MLP neurons of a small language model. Each row is named by its layer, matrix (gate and up: input weights) and neuron, and shows model dimensions 64-159. Each number is 500 + 25 x the weight over its row's rms, rounded and kept within 0 to 999. Numbers have three digits each. A neuron's up and down rows have the sign that makes its largest values positive.
Before each neuron's rows, "fires after" lists the tokens most often just before its 100 highest values on Wikipedia text that the model never trained on.

fires after: ".", "\n\n", "\n"
L2.gate127:482495510483472544504522496536525493498524505564464572502506526533530459536488508523553496468457516490509508471484484526510480483538498483471505512510509496489489530474505521523499458485512530487484487513482513483506527471524504534473524483475517482509488453538512529486521471467495498502
L2.up127:522511518502462500504509449536558485482511527529501532529528530535530523537482521523535488475483526502502523483468500504531505485527485485482510485507510548482519493473483529515494475458453538463472489551507506516527494476494485486526533525465551454501525499488523539505555500457489504470

fires after: " (", "-", "\n\n", " \"", "\n"
L5.gate302:495534469521504503484468497540518554472521443529511500519457489486502475488501529488522531523460528513561493493519492493535491489519485502502516480474484496535499520487494502483514498509475516460487499457533525520472472505459532526484509497488479480459453541500474501531519480510502530469
L5.up302:487536438496504514518480549508493507518528439479511481484508537547462542515529472487499489492521497516479477506540517513492485484470466521537498512506515503546487473502521530523539466511487506535496530455508507521495497514474455490475475525516452499491493535518535475493463477514480499480

fires after: "|", " |"
L13.gate382:524513526517478509485490511466520491488532470496493529483474523460532506509523522503510524539499466515517480513514472506464458473463462471500509511464529546549484512532476522489488512468515491525501500508538536526456516509470483501485495467492515527488487518536553504485514494468517512515
L13.up382:523473516508508508518478463534504502456497474467507449500510479492543524443491496520535502480521500515463496492562498544469492475489470534525496517505492477497482515460517513491518484510531552506487469490505489521506478523484516565475467525493536557516521500484491535520492520491510463526

fires after: "\n\n", ")", " Preceded"
L5.gate250:446487507528505531465493464500509519479500531479469560485543441499513494532519529492454475508510493477514532477495473482478529499471512524452508533490478506511513550516473494485519550480506505497482508477483496478521441499492506500493531483500506499504544531505493472538443469449511477515
L5.up250:512488488454531535482496460486530477531459520473468511541532454532517541518510487500512506509507574489518540470472457535510527494488499505482497489505519524532522490475517527511514507489471545465513485520513521511449464489479508515512540461482550548505485473486467507530485495496521491529

fires after: " (", "|", " \"", "-"
L5.gate197:506480488477502482536472526497481476489525454524565522495526510529523520513510476503476519519481531499525494478508522476493458505505511532517518508453536498491526546479485489452513507459511469484505485475521479508490524521469515475496510477484454503502465520458485493458488474466491493494
L5.up197:508538470505456463567484532494481466505498494477510524484492550487501536497501489522503519508486521495496544505512472458510473458505477536520515525533507524526484494486491461492525524473512502502530482447479489520510522492457464502460493558501529502492536499478496466530505565512540508456

fires after: "\"", ")", "W", ";"
L5.gate352:477509474493463501501493496479501523542524482500468504488494483478483504485462508484504485542548462484568532509539467520485501501466512506453492554473474475510521500520512491515555493497485503494522468467523493524515454497525447499487506483525508502464483555498515453521495501505493539536
L5.up352:476506520490463474487446518502487494468501512437470496550482480478468480473528479451484496486499500478464530498487494501542534461471481476445502509512551526497509509461499494480509508514420506474532493507524492498475489497497479469521513491537500536504534546510530477481511495512513509520

fires after: "\n\n", "\n"
L4.gate171:491465418545466516473476532492540524465446515526489535492452449458495508549484478495491488519548499510499503495481489488526527469498503534444483544512463524487518537496508537502505502524515477493494507474492524488483491494494502456516477532494448525541470531497489451518492499504477489520
L4.up171:516479464534486507481492492506507485479480536491530517468494483470525553517506483458499520493443517534487497497458513485516548432487475511489508484507465520564524510459507486525507479480487492499484523506516471477493513490506536473521517473497480504543451500507462469543497509514479515525

fires after: "\n\n", " was", "-"
L3.gate182:497493530450519525516477476500489490508490467470551509495515483452543484505493507487441517456482548499503482515519456488493489504526527472485537493479533509494512504476498510491504509497498490503540524474535499477523451507508559527504478507491502517487496495499461468540448478470473474465
L3.up182:543532523516495476470472504450526433528498495483509450517500465497506526498511492530495475520511502528508447475499528511527515533494496486434489500522475513480536465485494521502478547496525510512485520476537500538493525485525562470469482502489522506499496504522456493526504503466488493527

fires after: "\n\n"
L6.gate250:520475455488502530473502505493515526501503523512504500514549445453491518521477525501447483490523557500516535496455509462468565497485529496491473539494513513521492546520503509514553502510449513456514465513497469508472492532477486465473453479479511521489500503535457521542521468474515494498
L6.up250:515491490446455526534545481537528496511474503503516488501534481516465533499473517502487484493546528497505552455477529460495557512484524455479476568482491517517499501470518522517547485486499483501509463511486442499449508516530460462459466493491518519482488533515509478474504515500495464478

fires after: "\n\n"
L8.gate386:504476444465459534489522515484533512483514520494537498492494475468479542500437541496446521480519534468521493473444524471542551459502503460470471544486502508504494544484505537486521539494458488488514434471506440489463511504489471487475488506465492528501539510523439477550502517488486468488
L8.up386:522478457511489533476536524507494466481519524479530494492508478492487563520407519538459500493503528496509490496454530452532543479493503476489476536523507555525516526505509536493526519496484515482507433493523464492471499503531496483449485477523503503505517499508428494534478523492487508488

fires after: "=", " (", "\n\n", "|"
L4.gate283:480451492511493470468496513478536511492519510501516491473481511535519529514476511517470538469521493489519523465517497491474465498517469478509546535519526500568469512490530483517530534478482519515511483522484513539506477505489504523446513456478485502467454484505467515484501514475495524491
L4.up283:508503459532450511500506504501508500462469502484515476503505492488484515525472517488502543495493509490490504540485472471487540464479473476504536537540457481582489564522519474525499498494497466494463539479495501549501505490507528479475483497513508526531518486515483502455504542510527475527

fires after: "-", ".", " (", " Su", " un", "/"
L5.gate22:513518457479491540505484554515501532498523516465463522538480461480486494508472480465517511506520497495511501524493490468461481468508493461483507501479531532497500521514506498485509483503472506485526482446504553461541479520497477504511480510540471469529477557530511467529494491470458499534
L5.up22:486492434495492514509478549486471535487480433507493508496507515453493501494476532491494511481496507482470502519510521507515503484510516506524535552477528492519476504489472466529498532524545527489495486459493475470519515517494451560499480487532511484499473504477495493498499487573477482537

fires after: "-", " \"", " ("
L5.gate402:512464498525492504457480522471458540487468479479480475550503491472514462519500495490512513474551500496529476512501529526510505532516493520481480456488472502491506543471539477503464531506497531477486516475510486527514475508455499526519466503480461461509509524531475469537470504546541542493
L5.up402:521551486448496498514477526495513491495498446492500515534541554513493529555482479491529519519521499459473508518467545452513498493499512505506501533495483490505481468475451505501511505532473481481544408536486479508465470518458505491516484549482485515501487496493474480483493501505545491534

fires after: "|", " |", " qu", "T"
L13.gate118:512481536538464497494480472505533504492558511473508499525507471515489486476519484509522499520537502512510532493510534530490461491475497493482489500513502512499535485495508531485477501532494490511499508476489507490513543502530461504484512468458474497502493511494539508466482509437516508500
L13.up118:529506518507471489502516459488491530476564444446506508524480475469526523459491492497503499490524507509515510477487527514543504465490490488544512523495515523509498520501474515484472477451456472500471478487479508500467502515519496497479449501509518446523498455483455459518509510467523478503

fires after: " |", "|", "\n\n", ")"
L4.gate172:514532508434503522512512485491494501493488457482477523508501447506511468524516572490459463492521545476508541504496473484507524448535497494530507561509475487505481503525500504540532508503504469484460526488481515516503495550512491481512504502470536509511538517538496520484502491452494472457
L4.up172:473526509470468513513506500489526530477536481520476519481482490525488527528472496499513453440489533515465467506482439490461493504520469518503480503532508492528435450497529531485475476484466490510469466501519484474495499489490495495499498476519547533503487464459448522506502506507519492493

fires after: "\n\n"
L8.gate62:476487482493506531522520558483484496501534515518490497496509497522525471527442544491478498516507523513538472476487493519517544539499465455521451557494486554509512503508518505488530496502533533479482483466524527502449537513496481496482511476492501463485503570523466477508467484511510523496
L8.up62:500459488502528518473449514508528506495487518480538515525521500509537549498442497470492488514492542480489442489478490480498534484495456500530480468548491495513488484518424516522451505507506500480498490506507462502493490459481486490455510483516498484495506520482487485489499531499489506471

fires after: "  ", "ly", " 0", " 1", "ore"
L13.gate77:515513558517482483514496481521522455509528521480511492520491465554473486534465481508475508476499496496454498527503469457475545542476481481503488498504481509545545548465478465502482476524463544500494453499449471497479518501477481441498513486518484511491531495498502524500516475487441492489
L13.up77:480479511501514520475473465509475519475512485504519508551482484521480452497428511459510545434504474499530470494534521480493472528512472530537486490481538471507485510486483505505480509522468472518503491519514527506501499477493448506492495493531530520477496483531502519450511528499494483519

fires after: "\n\n"
L13.gate385:504489486518492508486504527517493463510525519471548501477495494525482547523431519497435511529500540499506442521460507501530538497492507442504512547509505536505495519536501524520552525514495500517497503448498476453473531492539497474503513540493473481462527479494457489524495523496546501499
L13.up385:486508465487510542481551495504510488528482501487535513515548497511455539483415529521478504515511530504493484527491531508536495509510509508477516557532495537546524511538484552507517517482473512474502481516503480522469515524498472525467510513478502515491561464526464459522504535508476492494

fires after: ",", "|", " the", " Ja", " Ad"
L11.gate37:557486469469499493483537503469531507488473507518474471508466484484529474533497471518461515510485495487442488495480517479511488491517518502509511472507483526478511509492470539514520522534508518505517541474493453491529470515522479533491550524497546484517542498501464500512487450529491522523
L11.up37:498477515545480519502516504438487516522488485529498513500522522535492504483503519470537472490518503500469461500438497486489493496487526526526509481548497528507500494529486465474478509535496502507566469486510495504464489486495456530457454506472497474499434525470518490496484501465470456457

fires after: "-", "\n\n", "\n", " (", "."
L13.gate9:521488524450505504516527404541495511489489530548501496516467471521520472491497451470458542496479458518493476483480498476513520473457491512532501520464515464509498492517495483509482496495503499492520501501494483528477453521460509539487453498494446476501508499513515531529515517507467487486
L13.up9:473498456482522467516506485531549492507511498459518474524496487484537527495460501487479431509470511543487495501509489481528500481490493548486483552494489494514526448500530470452550475483542501502460494495511448526529498486496519469480497523501496434478508503478469498440487442485494513478

fires after: " |", " (", "=", "-", "|", "\n\n"
L3.gate328:525491499533484492476507455530533480520517497507454497491490493465480531522476528505488458479527518479491524474455517462496477481520505474462476500508540522539508505487484483562482520486473502523497480480515501536467515483477487468452479470559501494464553539478470483509495513498525472470
L3.up328:559476488521499507502546463500478486521475451494478491476476488479496543472528520517494508468514548526473486483508524486457503478467481512482486508512525493529520478500510488552485498505500568502524530506522461508487528494481442509463471487499515451498517506497449478490503488483522523498

fires after: ".", ",", "B", "\n\n", "ca"
L6.gate266:506507489527472497514484515477546519444571501575471534516489521535505538534533486480477501507514519511550518420487517528486486465504489504444504522509499495486480491494508538522499501535541479505515470521516486513523509479519518488504508506518493512492480512496441500523504503487485488514
L6.up266:497510497523476478503514521452515526500533502529496503465547465498514515475483498510458548498468520421479572491491516506516499494499487470504477536507441486529514466473513514507530498461524484473478484536544494495529497512536512486528464521477481513512513542561467527525517530484504541521

fires after: "\n\n", "-", " Time", " career"
L3.gate445:529512519480492455478517486513563488541486514503534506514471479485527492486478521484511525500502542482518507476485516499503515517525508521509470551510492529464564480508496491506505499487475486451463529498467513527472504527474552518449551554493493522511510500503510498542509483427454515452
L3.up445:495499506469492486476545481499516468524504498494508502523488496485504532515524477552496496508511535539497500511501530469528562505528474529503502511524448499514502508468489506494516477460487502518493614505492484520529499507515512498487506535479505470503528482481534525488514491463491531463

fires after: "\n\n", " such", " known", "\n", " Website"
L5.gate166:486528485514453461511458548486473494474518447479500480504460515487491506502517487499525496536497471532527508469504490516488520472525525497526560509512473469492497517444543517504461531498480449500536506468543524453549470494522543502502508504534497496495512490471486511515515498507508446494
L5.up166:477509476517490565472488535496523481486491476444483507518492525509484477527540479487479494476520523472511516495539529504488486472499451522494526501484472471537522508516528543444492493476496519532482506469551438471542495507501505502506553462467505508499513560518495450457552498497491512526

fires after: "=", " |", " =", " career"
L3.gate329:514494550556500521498498481515472496494471505497530538484503505472513464527517540523516510511515456532465488542486490478508482497477449516496471535494475478500500523505511512496512503516495520551488553515496517493487486456463482494474471508502497518514530500495577503510492478541529515483
L3.up329:502488546519455473513504501461494514496522527507493500494471526499486466490548498533524496511491480497467469538492502486496491522503455470494485517490497488474478504501520509521492517505492509535478553482495486535483513448435535539475483513530487500485505511499559506500518480519543513515

fires after: " in", ".", ",", " (", "–", " of"
L13.gate335:527517476499523500472506535480454525495526485498507481456498549497498535522509533501489525525458485486502491511543546564502516494462489452495505548483536485469533507496561472497523517499505540525524511508510513491524500511533514507486462458483565524509506496512513453485485528483473508536
L13.up335:537508485503485468502476511479498519511509467499479497511492493481504511484497521494481485496451530459506534484537553497514456472532514508553495505513491493485483453496500528446485508478478505494529526556524469491514474541536520491528502560482545486459516507507498444496512517481529503504

fires after: " |", ",", "19", "born", "17", " in"
L13.gate48:520494513469510481509495487547473501507557499514465462495476489483486506543466465548489495528543487504491492519503485477464507536523500489466543493519490549512481508487496467500521503525483467463537511535482559453529496463524458487513524474504481497499511485513543481529521526525513506471
L13.up48:473478507495497522483480488527486506507491504460532493481506473506504556473519502486490503488509533459436532537492519487489526514500497528511458521560458456492500494534518488524536556571494524522482517507506521518516441537489518557465489529480486485536512494509500542509535460479524506500